config.toml
n_kv_head = 1
head_dim = 128
activation = "swiglu"
norm = "rmsnorm"
qk_norm = false
attn_scale = 0.0884
init_std_o = 0.00364
weight_decay = 0.41
schedule = "wsd"
decay_fraction = 0.828
decay_shape = "linear"
seq_len = 1024
dataset = "wikipedia_en"
MLP neurons of a small language model. Each row is named by its layer, matrix (gate and up: input weights) and neuron, and shows model dimensions 112-303. Each number is 128 + 24 x the weight over its row's rms, rounded and kept within 0 to 255. Numbers have three digits each. A neuron's up and down rows have the sign that makes its largest values positive.
After each neuron's rows, "fires on" lists the tokens most often at its 100 highest values on Wikipedia text that the model never trained on.

L5.gate655:142109100131161099165134135118163094092116122089127171096126159144126119135099104168143126117105109165152139132139093113128128132106120158126163108094140155125158136138165148118134123114122104129131093107125114136101119140134154124117153127084082170103153127147060155131155128142130104140104089111133122121119123147119072103114130120096117090119094127074145164136158172111107125131180097118135126116172178118093143142072114155106118082133139120115123151120114062117117150106134170093084135142153112101130130088126153121100110127109153139162168157115177101102091142117118089153
L5.up655:139149089115123095108156125126139122119140104114123122150150144105132104123071156129143108153137110117139135117134115156087145132127132106133136146087172135087100135161125131098136138114099132103097162159108155095152139134109133116159137119114179106097132138177091121115129133066151161096094118139169145157111141134119133132153138115131144139143124114142140150108163133088129124138138143103150112149135171166143116150122145136085142130108132131120141142150140138126136126109122123128094145137137156072127108135170118154136057131163116120119180147105101171117118155122111106144
fires on: ".", " been", " was", " later", " so"

L5.gate537:136100128104134139110104143129147109200096081110140132138095113174134126102098172157138119134158131118130142123160129140109108138174136091128126127106100128121118126129173136141150140117137140131125106201076114161093109108130118164098138094159129137154118135078140159155131121091120136132111175137098121097171125185156155143085102163093136123139109128078103120158109148128118119115119110112169115138139085134128123117112141140126146134105129156101123175123095107138105143144135084144145097148128121141152113148129127145148154126104117124185101111102177127130098085129107141132
L5.up537:142093145105187132109155111135121145149096166123118121133123104146142083157128140126125085115119200091103155101131123129110165135122147103149155159101126137125094171131127111123142104125120095117100115137109139132126134102131143137128143119183083127180091107134156125144137074127102106113099107112095104082120112094157126106156105115128109155171125144121140162121142159142119146112135132150148165133104094154111146130125157167137113159067124161142176125069130127149076100164141120137115122116127120100154156111114150128120123155093120113141156108163131161145150113121108098145
fires on: " to", " not", " and", " or"

L5.gate1619:146147109101100132109136129165097128112066131129111102162129151142151163151108108131067107088153146107100147131114134146133176129150127139149154115104126129122124135116142111149144095177095125154126116109146117117129050167100124131134124075089123154119121113104119125110169125123106097123126089106116124115083128167132151148150130135101087118129151096113144115160125148157099111154095106161103136097114151067114104181134141106154132106133131157113092114127101129125200122166190126113163116150133077147114125116125180117134129133118128124131123101121129121117115121108127087076
L5.up1619:111126147111104127141153134171152091117094142115123148166140151091145156136151114152068128132132127122138136154104144113103088145115118104120125087105110123102163145121096171129138130152153164112136129172098117127128105133127156139112109082105140083137098119141149119101128106154134146138148080139116145144087102128119139104130127095104181165110077111188184141130121151104143120173120122122097156124142168129148150167128129130172160127115122107142099146130112124087127128146141141116140160185123106148125194104132131124105143127154162102104136145121096171142161133090121149096
fires on: ",", ".", "|---|---|\n", " (", "|", " US"

L5.gate1554:120135099168151143100118145110142138118090137169100089115146132105115110124122144119138143118134138119136145154134134143109104101163155087130167103138116132111129142157117131123118076169121160136148146125108113189169129133134106115092141153179128162087119181126121151131123131117100110158138138134124093117156099139149127120078142111067116099114153107103138105090128129152112143136137098109100115137173143151132162088151140092153112104083128179120106133125093136102121094123061141090115094115130127151138152105115112120136146127152109108122126145140140110109146101163145140120
L5.up1554:161137123066130114098124149106115127145164146103111145133149102085113095137157119101150138123091149153149141167135134095179123070148123077111138109134095134127120105137090104174134135122157123136152147116127107157065117113115132170116164171117170129113148134115118116125145131189098115156105112144136097157138110113134078114114131120141101118111135156164121133101081107098125203112103140120132101141151151154121146098104075140126129143128124157110126171139158102098139120116131130156130114068121118140110142128155086190077126123146145162184150143116136140105117137134167115131
fires on: " ", " of", "th"

L5.gate198:130135144136121129169138165093108098153137163154087116069162087128103120151096120136113108123103105120098148076084109118134091133114143111150105128145111114122084110144157115116132165156153089145144092142129105114126080115115106139136150087155153145125105123099130166122062138076111156141181151132135126167087108137094169142107150144164139145167174113138139163143125125119116092188173102158141121129135116173099178128142119165106122112146099100156137141129129121094104138113073074120126113118094123112136157134104116154109155137145126068128110117152135135124131130170116129137
L5.up198:130169115124144127152117150093088112095165149106129118155100122118174083137174098099116138161131114123145108103138110101153150138147163159087104114144117131177087106145132130102124172130138135159142146146128140113092156114134160141108164151110130115085102150151161103105058163150126147119146131123118155131146111116147071097141165075074122140110143114076130141116123120134097140172121153113114107141121143137128104126148138136133099095124133092128121120158110114138080127143137119177106146099136134138160136155150137150110092152123134131182142153105121122110110079089133062108
fires on: " and", ",", " &"

L5.gate177:095139161131088134110126120105118133162151128125119148153156132107119142175144131133103146116161152105112155125117113089121062150123134129193118101110141111136084170130122103131135115107107108111085135140131134129108192138129184159153107144171123127172105092171126146132116125096108134127162118152177122148147078111111126161114167127148108136107103113097094078118117149157156108167141114116119073118087115131127129144124083139151107129148089142125142126155121088123136123139121102147118144130160074139108125127134172123115107126110128113123153139127133121128102087119114127163
L5.up177:132146124132150147166147139133175097116127147133110116122159131103098166112153151057193091154166140143082169173080141149143093107103083157104165122093122112165114161063128149084119123136148119099156067109150115118127101105103131098072134119106144167108155149155187124139124101132151140133116134146091123127093122098146137120147173125108085116120110122104154159087113139103123113141107065177121140120180150104123175103157128132105126106085132153115169124119160175148097122144151114178135131095104121128126123130106129133106094131140131137141100140115121119109163146115101142167
fires on: ".", " \"", " increased"

L5.gate1235:087094172094149151132117071150151146140104119115135145105139115101105159157132152114137127110145177129080124137152120111130099122158111133141142121149149145130148106128102163120096146102151114154105078088134120155118171103122141180110182138117122142140122101158132135138133105084134129126144141131069111136140098106097125128152149134118091115143164126112077160100124159107169174191093110138133150126122115163100094116107080145084132147114110128095143156112139098165144138155132117120112117112141116116130131097145149115130160133118104114116182137129168120135163137175159078129
L5.up1235:060112063142125150121102152133102110094119118151138110085161117097119099081110142097137130112153164124161112129098105120158128097111084145120139096132119145091099119145071156174126125107159146139163106099140126112106161133094166171141140168109182118126104156124123158133135125100143118121125111088146112150095168157110141094104108118149091145103160170150167086120122132094129123105121119118109132141115126132157151084118120134163144129104129142146153188121126114132155154076152115157100106146134164124148138122095148129167143135125120118114110133145174128111139126155128149114
fires on: " is", " to", " are", " was", " were", " "

L5.gate1529:116120140140151158139099119113175109130148151155150128118176114117126128107145111108144148167105081155105142106151108155121124130130100133141137078153125099135133204103134117093103142141122126134125092118134111120121107150108104127151136099119120119114105144124178137089128110121128133105137129127173113136117066141123152122120125117127123133126123133124121123146087148114158076165089115180147150179153143111147135149100164109122120099104101177103109119097119134115120122160108142125137111098157182143100152140125154133156145142137141108122130121137176106111145107130125116167
L5.up1529:116139160096115100131179134155114133115125159105104089151133101149172117147155106146112134141169138118085103159142171141119117120119099173140162131074164139152087117125133167180167138096121194142169165085154181107113113141129098112151149141141097163175153085100116101125123171122099117116158071121119135121125121124179128128134076152105137119143155101108107097145171149142100175137122170082120126129137089115089147133161149104124116169162146105143107083166189118086117121131145121114111126075126104149106178129124119138103123133086142133150122157148122109149132122125106164130
fires on: "4", "0", "5", "8", "1", "6"

L5.gate1568:104140108100125137125124122133137127156102153129135083109174096156115103156109130118079132109167115111143135126135114068129141156117129116147160122106092123163082156075153078126101114151097153108114123070101142100132079135112147135110084104152107132113089143163141207127136160158104162145125097147116120119133128101118161149090112121132116122127125119140134131131141177173156086129161116125153113111113148091160139119124121126102150127089144138096127111160121107143120123168138142118085090122137148138133147114079128130110081146124116105101122099104099136112123112111113163127
L5.up1568:147168115121142145110114098132086145113124134121130117136118130093164128130115106085105164133161126099121108165109143168096103128135138131151107120210110128136131153141125106098137119124117099098134128137091118128157133117155115162108128091136137127135114119092113119154162103103088146124101111152107178110154114101161129139117099105138110146120155137118180120185135134096193087139119130091170128127089166111122117145172104146102139118109127109128164126110129106112144124113102145120166088143132117105158112151136133142151145164137125126123121115140109093108153162118133127122
fires on: ",", " of", " and", " each", " ("

L5.gate1569:130117128129124123136156174154162135147104155099069094131094136171110152154125086126143113135164140120109131078169117146124076115113117077134135120124109110148082124109136162110150160136098101122126126162115107136126149106108163135102145113137124113118111112125134129147116102104103134136134136118170143075140081149107120147116093105078102134134172129120117149128158130167143106134138126123073166102083127174138161158163109118172124120093137141164112138156122109143113094125124134138118104085101062134140134130128160145157120146115134119135148108118136129119118107120090099142
L5.up1569:132129080120123094130142100122102152175128090137125178095121120138116105134131111110167104119135127071111126141082121127138118142066141110145125129136118139149112147163116117100148113141147131164120172159079114102140084108128119132101136127142141139156120124136122145142120140150123124162129150172132128138153111102133148068144137143134106140144125113091136115120153142107123105160133124154122136124127110134159146139119134121081126138131102067116165175150169097133134098123112072172198135149139146142119126133117117089118149110144098101136147103104131163135150130157087108115
fires on: " a", " to", " and", " of", " or"

L5.gate562:139092142129132114161123142114102115116087137091121141091180110083106102115126133131153120128133093156159118147105142091156129126102141120137130119113111090086088152093132123136118138121161135083112110127147125149104129169125132151148118088127114148128091111143111129132130154145134124172143098151132132169113128143137159136107168129194103085124189122115140151138121092120140069125117109115149105115136175168114185109100133131129133088113148113159123162133145097171118125165130082147130174136097126149132146144073143119161090131114116110118142116132153110106101127145101152132
L5.up562:151108106133118133115146151089102118104130097089145123116098135076128138117121203106145175117128137079110149157131139127115163113133147127082173115161120152098145157121164100120078154154145153082123162177132107103128152142065115110097086136161132133149114159114108146146100127146134107164114104141169153062154113138143109081141130156102135159096140104075160112143101072097107148155139139131146111120141152129138100113101111159147092138098108129120162146132122108125159095102141152123108075113099093127159105130104157146137104121140137128106174145136172139101125099118114102097
fires on: " ", " (", " '", "/"

L5.gate76:134128130143146138112155127148139095135151107073120126129113104094137099131097121128093104109155114126156144120139070118144109083064150100111124134114126116097128114081148126157111139106137156164121166125176154112096117110158140135083124129175136114139104134121161104120107099139127148154128114103126147134142182115090169138145134129160109111131127138129135164180116080078144136156153133149143154114116132176117120131131129119125090118107106111128131098127146138154174146131098114089109128123121147168127115089136169121149131136150120120103088116127163152106119178136138149098
L5.up76:121172116157133135090114152122153124136146147111117149116126126118146165091148130166196141086146115114111135118156119126092102088097129107113092113113107097121142085123130147123120129163119122109144120148135101107112142116090138104118150105128130155116140136109099088155121132150105111163125149093141130175091143168143092096093076133128137121140169140147127138106122151187134110134145150137162152120119131120103129111109100109165138120125128094136102113120095127153139120114131063098117123075103102071159131096122130117077077131135115134096146096100139092154115099113120109113
fires on: ",", "R", " or", "d", " per"

L5.gate319:120076105171102123130118089122129106115113126137096098150120165145142125086116108119074168107159159087113111137179098185123120172114114140162089134132137042132152126116211112109106110106101138119125138127125128120118131110099081160146123097149122154146099105113169161118110165119104124136097139108153111097093134160085159127107137146125080103135136145091120164161191145163121118166101118134136122130129143106071153111120126108152126065103109105163136137144155120130215152158123147142158144120107087116122150127154145118164121130108138123150099150147143114108170100138144152118
L5.up319:154150101106125126147151146121145155094147103099122123136120138138147176083094167137118120133152121101139096089157150116113165124124170136185095103143128151143132161125124101073134104139087131104107147151115132121103156097110160097115151136159129122123115122152143144154143139179074134148137151159140103144086169165134130129118162122131106108100153128129138139169133124161087106155140091126142156121128155146151103126107140113120115105119113131107136138138156150128165101124123146091132106130134141069138137147144142117117120133180146130145131141127086134156141099105108064159
fires on: " and", " ;", ","

L5.gate937:116092132101084135094113129139114107133131119114119124133120102130138126121148126129161142108122132152137130122124148147107107140133141147127152141134118139154089185154116163159124144106170155121147125092138109152135146152119148125112171110133123111169079129126151137100104115155111185126113111117120132136065137122129146202133137104132156166156103148185110123137134125105138103131123124201128139166055106160126109104148118116165167139157134147108105126125126179110155123151113086151110106129108135119175178100158166152138102125139141112116130099103087117134107134123092154125
L5.up937:157128098122157149146152143156154075131083131113145114115146147121101141124141109132124141108107141129066141085137103100125144097111138122129163106107135158104155139056122128123080113167113124121156083113120088142147082076136109157113124129120094127148106167159128163126125090103125125122133113144138139138145144132105195121114105172137122156166133154105164123162140069087159152138149105134088132144155145124157129159139168141102100136162101128114132129126152149105087160112133133091122106138146135146127168128103136101125149082090079093120100105128175121140175157108119188126
fires on: " in", " the", " by", "'s", " from"

L5.gate696:148131134118133097157120146102108133099170154164099092090144120097138082103084134136093085152115089116109115118130099129156119133165149159100183102109116107150120110129090099138120148123141075146107094126147156111127106128136132136124137140177153121117097128133147130095118118164102137123148119129097110197067111178118168104075119187162129141137199143121125127109131141140066144141107113086160127111100129098112154119121160136131121075156174163133130099082151140139137124107128168139088120103107144115138113129095144136114115153142127101132136129153131170122138133139134138149
L5.up696:123138143131126126108100128102121190141118112143164087126124097126156151149150122129166101134117136130125103134103131124111154150151140121153105148116135138142117121145145126148147122139116159162118128149117182137155085162132155133124130112165124103113107190148123135104108106168131161120139095163135137116121145158118111103128111172128110133114104161106123120138141145144097152103138150114160088120099113115130126175141136104133137151158155137169119118098094079130095132109167161077148137131142124138165105098091118096123128098079126116133101100146116119101124143129154118133
fires on: " |", ";", "-"

L5.gate217:123128106157151142153117112158119152142147183150118068168124123118120135104134104171111120085156124114098116128124149091116131113122126134131180131153099103140167186113111118129120087136118122131121131117109167152125114159111102165122135155127106131118101074097103100115155150068129124155166167179124104132072113109153127118097114113116096125086147173115090117126103153126110122154116119149132111196133081118152127152149167159138121141113141100109112127164109126131106136189125131118099143093122082134151161104112135109125133163138108102109124132115112139135128096126132126102
L5.up217:108100101160132136134128146171069138157138139128164116127117114125118117120128112104097119158156155116133112136158124133160148072179110135103086083109165128133095117185127127124110113127132074114126130157139110132115135131152121139138131166144136151115121096132132148134138119151132113152145125079169132097117140121127137152128124158112117133122118122105110108141105096091083137147163068149125126112134136131118103113140109165131101126107124101129152175150063149105129179142105159113122117115105122085096139136123116129168155096117158131129144121134150138127146082144107141122
fires on: " to", " of", " by", " ", " all", " with"

L5.gate110:102090129090152121119099131115133064161135110106151143133105084156133131092141091127128123139158132107075087074152157139087146155104148156138111126153126128135123145139156137161095117140163138131125117135141105083122125121114148125120149118110160124130105073096127144120109151119107154152143129131094122130103177127115176114113110126145084142082146082175101154175154155109126140113128107156145128141106108147151149137115134162169122091154146156157130103167121120131180160134125109181110133091148120143118137121130113124174169103085094145129116086169140130146090093183116133184
L5.up110:112165137124154110158162139082110115155105090146133097113088085123134141104112131109118184108103121106117174101137154094154126131155113133143084119113116153127117135131114166133120134136147096163136117135132139130108150113169213119109107110156101119110126165124162139093091144119133115138107100153068159108168069124101172187122152119133123137094125147154081108113119119094158171136129130119154139116111119197150155145116120149144156129143121142130131102089096150163162134126128157147100154183109136156110104142101110166090127144065144119126121106143115172121104096119143110127
fires on: " |", " with", " of", " without", "With", " and"

L5.gate119:101130110119095165132149115083134121135097113105102130123145129159166140084126106064164066129154105100106123104128158154126090142134117141135089105128177093103170111138119094126097102115143123144124120162128157131148110105125131143125124117145130152124083137144097142149138085114145146169114155124140086122180144154126142124131129181116138155106137136108130083149134121100146096113096141130139112146116109121174140100120146107169113127137132121101160117109082098120102113123112106131067153164146127138122123117122120147157145125118144076127141115100123179144155097088093138209
L5.up119:146159149162160129133131134113118124123180112098088115121122084170108115151118151104116130108101127110121126106118110101128093130161097095133097168153168100132130114145140138146199139111126123104111081136144138112120106086134153120139093157154075162111126110146089106156154114169157123138157141099131127125142117158146153140106134106168125125106134093104164164107120149096095122093119123114135121114141166166132117102084172154112188117171119108149181145095166124147139104157058146117137159147121148102140048102168120148124149131112138093088150141114157118089121136149189147177
fires on: " |", " to", "–", " ", "0"

L5.gate185:113119124152125142146139123065115135119131115138100128100106152135123146129113142134175152127093147096090131134116120111161063081110116107122097099146121124113118092136138143116117134112139139132149106100146108137112116100164109159094107100125127179139108141173119161140135136126155152090088128121113101131171137125143114139137147135123148125129110128168152166139127169104126136152149089105103127139193196152172118106130092140137148076162110107094111140131153082129113179145135140157095109141130127145114100132104134114148155141121121090125120134125156086116117141151157152167
L5.up185:153108102107126126095098128097113143117139130114118130132135140142150170123116169179149138144144100152152124089185109126125128124103102119065109151137162123102058106111125163099158121150129137093111165114141166128132157153121095111143118085146134079152093112120194094134081156127160190124107135098120135128087129077104150153127110101171133149140148123155114122113131104137108126084134150127149080131151080139100156109109153120133130134154115148133118119132138119153121153100116186123086121119141130094131136133101108187137137144093090126093122063114096151145116076150117086125
fires on: " be", " is", " been", " was", ","

L5.gate494:127094069100136111134100152131118146112134132120161138095114092100136140137119162113095148160134121079173114132128140087155137138127141128086108151083152149142141109106170108125129147091142118118123126125162144150120140143108172169145092110159092132125112115156145158102103094146116099167125093116139171098087155144133129138152132168106133094111163171147125134146168107130182151101110131157118113109091117140125106176132150159127091144136104138134166105066121126133163110104125137117105144116122123061139147117107157075164104152119132111122135114155180171146105119133073117167
L5.up494:171131090113143094172136125156095149153114126134097120075103102112153110138143107126127127163129136117127098102102145077131139123115086138111094117064123137161109137124138115140147168116130117151113132098132133157132100138062137149154093107137122118092132103161131121130142104134172139143087130108115149152141181133101132144127132150118114114093133119157089110100141121132139147096148142146110115118093096149138122105144134126106083123140144119161140146130135123119141105105107159153087125105123134093173135118125109096145117162122144111156147097112130139113163113155107094128
fires on: " |", " |\n", ";"

L5.gate1128:157122106163125123130116142132113129131135164114100119121132123136153082119108099105144131137130113094109138093111078139132122126134146144138143139150082130160120161111156113107160153098130103113115114112173110097137134110148108136146140119147140144143095116119136154125104106131132122188119142142122129119168125101112155120087087124163147128121132115119147173167151138171106128110181146132143117137146120150141142129125116113168109119080162137127092158124091098106120119154129141153114145145123131124141136127110126115118079102128155110127135138113162140130171140127105136120
L5.up1128:089158103128158094113113094141095123127136150137148131110132127096097117135094127127131146148169117124116085107111086129135137119109136093153132135146101136161096102108129149080074114115148146116107137123111089140128141121145132108147157132082147118117135092138090128151141146107115154128157140156130152151126107135150130116070089098149127148147107175154130159138127134155138105134170116116155140154133142138095146103119123102154145108111100111116130118126127149147111126132105099139099184116114141087146138086133129100106095116135101147054107128122109131158138161135127079091
fires on: "'", " and", "'s", "ic", "al"

L5.gate906:111125123144083115111135172093059084193126121107127176125127117143112137103118145114156123145111154101131091141074154129100107122146093132122157130172115104142125120146129133134125126130130110137142146100142085087087138131095123143107134138144126119123102146126137145119133114095084128142134174156140165151158127188113117150131118182149101137140159136138142123141094122106177112139164131130119075143123133140109145111123115099148103120137099050116123142137100080112096127164133094166147151093094099145129078107108200115143121117108103112155080129114186117069122157152119141108
L5.up906:131105060114142181122149104135127084110175071091096112119086114122139134071134171146127125147105103123092120141152171124117116110114101130096100150182114124129137111136124064127134122156091155115120107162132143112166167112153116159104122128166071108100105119126139087104102118124145151153115141161102121117143121135111127094124119113107135132124156130123102105178099129154105150115126144121149117129164110160152137125155141146105133117090124095139151093148137117116143161104104156114137137123132123115111144150112184116118154197116119120117109114144171140135160098126163121159
fires on: ",", " and", "-"

L5.gate1214:130131130123136174157129134152159139118132106098122109117129131134132162135071169121105120161116121100140158193180140120122131133174126109171174171137126121134113159127094133144129144139116168150108100124062167075153109095160102140127120105133117140115148135127133123155097128139120058121168161140117097125153140117131146134098125126144130120105124102095159096098157103123116187135129139093169138107181131154132127136106152168132162099099142131147121111110125086170109106160165137146132150138174140138108148160105140117116114132114121132129120120141140122138118111134123120103
L5.up1214:143126095121099145123096134150081122132125147119139128158157123124143100164118122107120120138105128078130130130115155138172095108110168124108141090181144142078108092147104125144114127142142137139168118114132120147138134162155115154117143155092144147157107136104124148159107135094076165111106138135137128159131191128147109134158144146136132134169120150101137137133070138086143115144168139144116124144105145107125099137149109114114126128156121091127103143147118143111141147112118126079154106145097149169156114116103132109155155133099108100163090094097108099129114132117048114133
fires on: ",", " is", " was"

L5.gate191:121152137132123130128106131091131145121146089123106137091086102130122109079117116125141178126120138117152158147117144138156141101119167147129158089172139120104159175143147072134154148099159119110116076152171160139162112156125163145100151092146118138123106118125156161111120144113129099166130095129067193119162166138123124168160167148084166128115103111101130124129123124092136126103131116160141093132112174113114143122117101129175152104090142171146097147126112098145154116112173156117120107100165112093142116151156164124144108146142132117113143155152134115062175118138144114152
L5.up191:094125137092147145138089111129128138117119105112093086078117112135139138125132122129135152153177070086141124115142080119178125125165110118124105103147125106118111162109137127121170096102183134110095139116160113173104121139101135151112115141141110143099115125148167139131137103113116114117118151101114130117180121133144117143139133115135125127128138135128113109125122140152101148103135137114086166102123097191127153140122099118160139112099112141140110132139118145106113117164111104108158119130057155090142172156111135126109117132108163149108138061151110128109182117150128136132
fires on: " ", "==="

L5.gate1063:103101149084137161140151088149134130134127105146167106115116134132146106157077101124103112086144120148121138131143108102130140115143103092145105135104125101144138170117101167074150135154122132156104164122109149122093178152147140159110150125112145131087110135074088126155167117089112115164131113098139156112161157180115120111150112137110120118172148120124090147100112120143130068121145113155111160164115073129138108130109122140198135139097153136110136152122101103121129112132163134126123164124147130128136114094077137106143168095094126105139152139150146105102087119157088112113
L5.up1063:106127136093097119153082140139158143105167101107114107129114112117123106099095156131120099133108145158110130089152168117099121114132141076146134121155148095111144098147121145140154153110116125129106121179100099134154125117113109114157118151098161119160132116178069084123139106156124137121094124105118139173123087123144162159110114136148127114110135129166123154155143080138093146124119108089160136132128182139111133134123161151177151117133131142137135111132141141185133101112131116116185146144127127080105116156117125112113139165118126111079115112113111088114138100128167108164
fires on: "\n", " |", "ro", ";", "–"

L5.gate1465:139095113107124133102125151112105078144146112113113129167132114159151092124121126152134155129124139092133155143068115062125120111145118139130149138108110118115107074135109180149139148112116101122142133120107178168091128097139122157118115112126121142147081110098133139112084083060147140149151111165120133158146113150116134129134121160110119114178170127115151159172120107098155139151104099136139121158177185119120116107132168125131115135172137135085170153097124075118114143146135111153111145141116120151134151120088173112185144093100101094149126133131159165159114089135112113163
L5.up1465:141147083138110128150128115098112110190146125105120130143109094117138163093103170121125133164148126098113126131157119135120100125142119158110111127185135140148118081148108097129148107107105120100114140134120127111120134145137120117107139092104112116130116091158171127102120118140129148136151130133118129121115083123122125105182102127141105125179162160103136150187113138111103095164128140143090079131100126118149109140143113134134165110131122121091132130119085135150178135116116138126148106099135112107172122068130117098122156116139105123097090165105120106121096134145105115077
fires on: " and", ","

L5.gate449:135118184156161115099095086126138136154095159146139130110117115136114103137119135144110146101158120158152150141172143104103125141142104164156166130108098149140113185193090115089148137145179147085134131151105157151146125108129147121101101151184128135129107147106112198117120143128146132149112093091139174123153128139158107144115168155164142139106149123116135136106125126130139103175120110095110105138133136111138140089133101101112142114104100089172148151158125096114111086148147155129146159167113109123117138148104113108151155123129142124112125151151134107052153108166150150153
L5.up449:117178102104105139156137155116143155136119109146132154094132131100093130078142120095106124106144181138084102141169110154137165132127165145119137115165094146111132127144152167120128107112124131158135115126120105097107157118171122112108131148129186137124145150101086122165185138112119117111143141127077157103139128115129124104149132161103116134143108137146154111132145120144156115128167083149105083101131174190147091136139114138146117112102116125135174116157155133158144111127100096126159092124132141109128126135166136106114112108132137162141126059160120080146116119171152149092
fires on: " ", "ism", "40"

L5.gate1262:122100090110109136150113128160132117151154128126161142115164134121116125126147110166161115121112119152135139157137134082136140123084165171131150117140121145150123173134151156174141131150105155109131170144137160134123131124171159147103117110149120135141088098128148116110122130137148121127148093173130193132118151149110163145161136125134126159096167119118118159098140131116189113149085109122130105117146096180113131126127139123155144140136139126135149101122151127142128140151133107142140121149105145108163152157126143121146101085135123132137106062086122129133118112126078116170
L5.up1262:100121109144120154130155164100132111122118128071126145144155108099112125107113104133176157134155103185135121121135149123115129148120117153152160132117155140090124126157098159119132139140156119093097131112095149108143125124110082188105155152146113156154104128164138120098158188116125145059142150171148078149081119114126139151118125174155145120113125133128097097138124139109142128115116110130120183123141131135166142114124135142129141127102132109133097106118090108103152138155151154147109175137122132128105154132146103092141102138123136117116137129151125123102157118180148177127
fires on: " \"", " in", " the", " |\n", "."

L5.gate569:068126117109137151123166126082142134134117131140151097150137107143129142161084132165154123112095093121086141145141129149114143109146110139134100127149133119123121124150113137117142112099127117156106148118133082155117120140128096153150159127130120160167119093111075211113078145114088107151162115129111076095141125114124111123125119148136123105103162130086112134156130114112118095142141101138126122141114115105091128150142136130134110108063118154076133140117140115135113128103131152140120128078133109138120160124121148110134165157132101132138097121158087143124136085126131121128
L5.up569:088169121133150163107151099126153106122091086124115132124097187145119132162130131169143154141128107143132122141133138137132136107146099130119090089162149133076121109110119108107114169102145107099139150104168134163130132122115109139120078141079109121148135138082134119154124147133123128156137126121107130140118120124131090132149079108139130150107157162113141174133123110111124144113146110094134186122134129083126170130086194099112119086104116109138111155098118157116136101100125090179153146120158100192107139148139128138146148139136132136160130166102107150150091100111150082125
fires on: " ", "202", " it"

L5.gate924:130132125148160151125128136086102166153125143125137128138138137171111150096099121115164166181139127086149113115120129109162156121157123092130107159114111125142142103102125129119108135133125115144111102098135115156150117141133146147161067138114114126149104087123127164090140116100120131172126174118103097164113152134066137103123139158146142085111135112086142112116126111122121148150136107161169124146111145129115132112113129135104133100148142122108103127111156102113112155151092141130087143091126098106113156163100161131128186118199130113110126145128130156193077118122112148176
L5.up924:122108118121122114070121153114129089144076120099118114149109133110117134078142099103098086103119133137095107121124126088116146156140129141126093126124149146093116128104179169128120092120137161145139144139112134159128109114129144157152066197127136112131130078138136119139132154172139135125128094173124127159111152121061109149104098122157120126099128143125123090126181124090107144130098126110175119133079106134089126107140137161147152171163175132106123108105098122096162143107114089129146165137129149122147126123129110092148085107131137146117147092139096135087116124079106130151
fires on: " |", "ili", "ata", "umer"

L5.gate294:096144128119122139141143099128129108094086116136166166176144099167137118178116111124112142151129104153083133086168128102108133105077105102150128107117089139161146164139134157121107125139109148138102043121153094133129130114102146125135127124109154150150133130158124106134129122128105115187117123132135116140133126143107158129168089164138086095108182183094140103089169106156143160131113145131083125108170147094118145120121111161141160115102143119114093125116135135114054111116123123089095118133156127091147133127122121156108138134130119143127126152105081115104094142141104129124
L5.up294:122109166106156164082130150154142148157080180111138136110123152118154140175154135101124122117149103125173068151119151099098103174125113121157116120172153131156142105091070156112158159107185156094142119138156158090114127122137142111136145135109120123121134147103138122115095117154108124147101119117113154154123114104179125176171110140163130129117139114137116163154147145136173135149121139080108114122126093099115169126113139105181145124108137146089095162131174130127142103152155108185136086129121120104122131183179162135143126144092149144112144156145091091137097143082149133093
fires on: "6", "4", "3", "5", " age", " ("

L5.gate182:125114156124111088161156167134117107156123123113150164101133112132117114109111138124126107152155125136093121099142120114123104120134092092121105127162073080150103138100103137106159094112132119116068140137092128149109128120134181183143140133139119132151099135129104134163099094101078145164173119202161111133105085125161104115150098082117103108188161150098142159083110117139113087138145130137110097141103114129158156109103142123113121178137131136137160123129156140148111110151128137165149121137094156140123134128151131117103130129078101141126159094111150132124113108133128150121
L5.up182:173113138126134121105131122116131126164114136164129133129144140131125140106123095157126142138152141111107133130131115074172156103129122112141115153138114124174107101105109098133114146173156113144174154098120132148116084140134127146139142168108127093145132153115129153110106128136159125145159118171194124172095122122158142126094138127119110137117133144114088123131102108126108131149131157153104158120111137119099107127154157066183132155148165158157131144120116137139101103157135100091121171122147107143163158119098149115065081128151151162113137119119163123118112103129097112133
fires on: "–", "/", " &", "-", " to"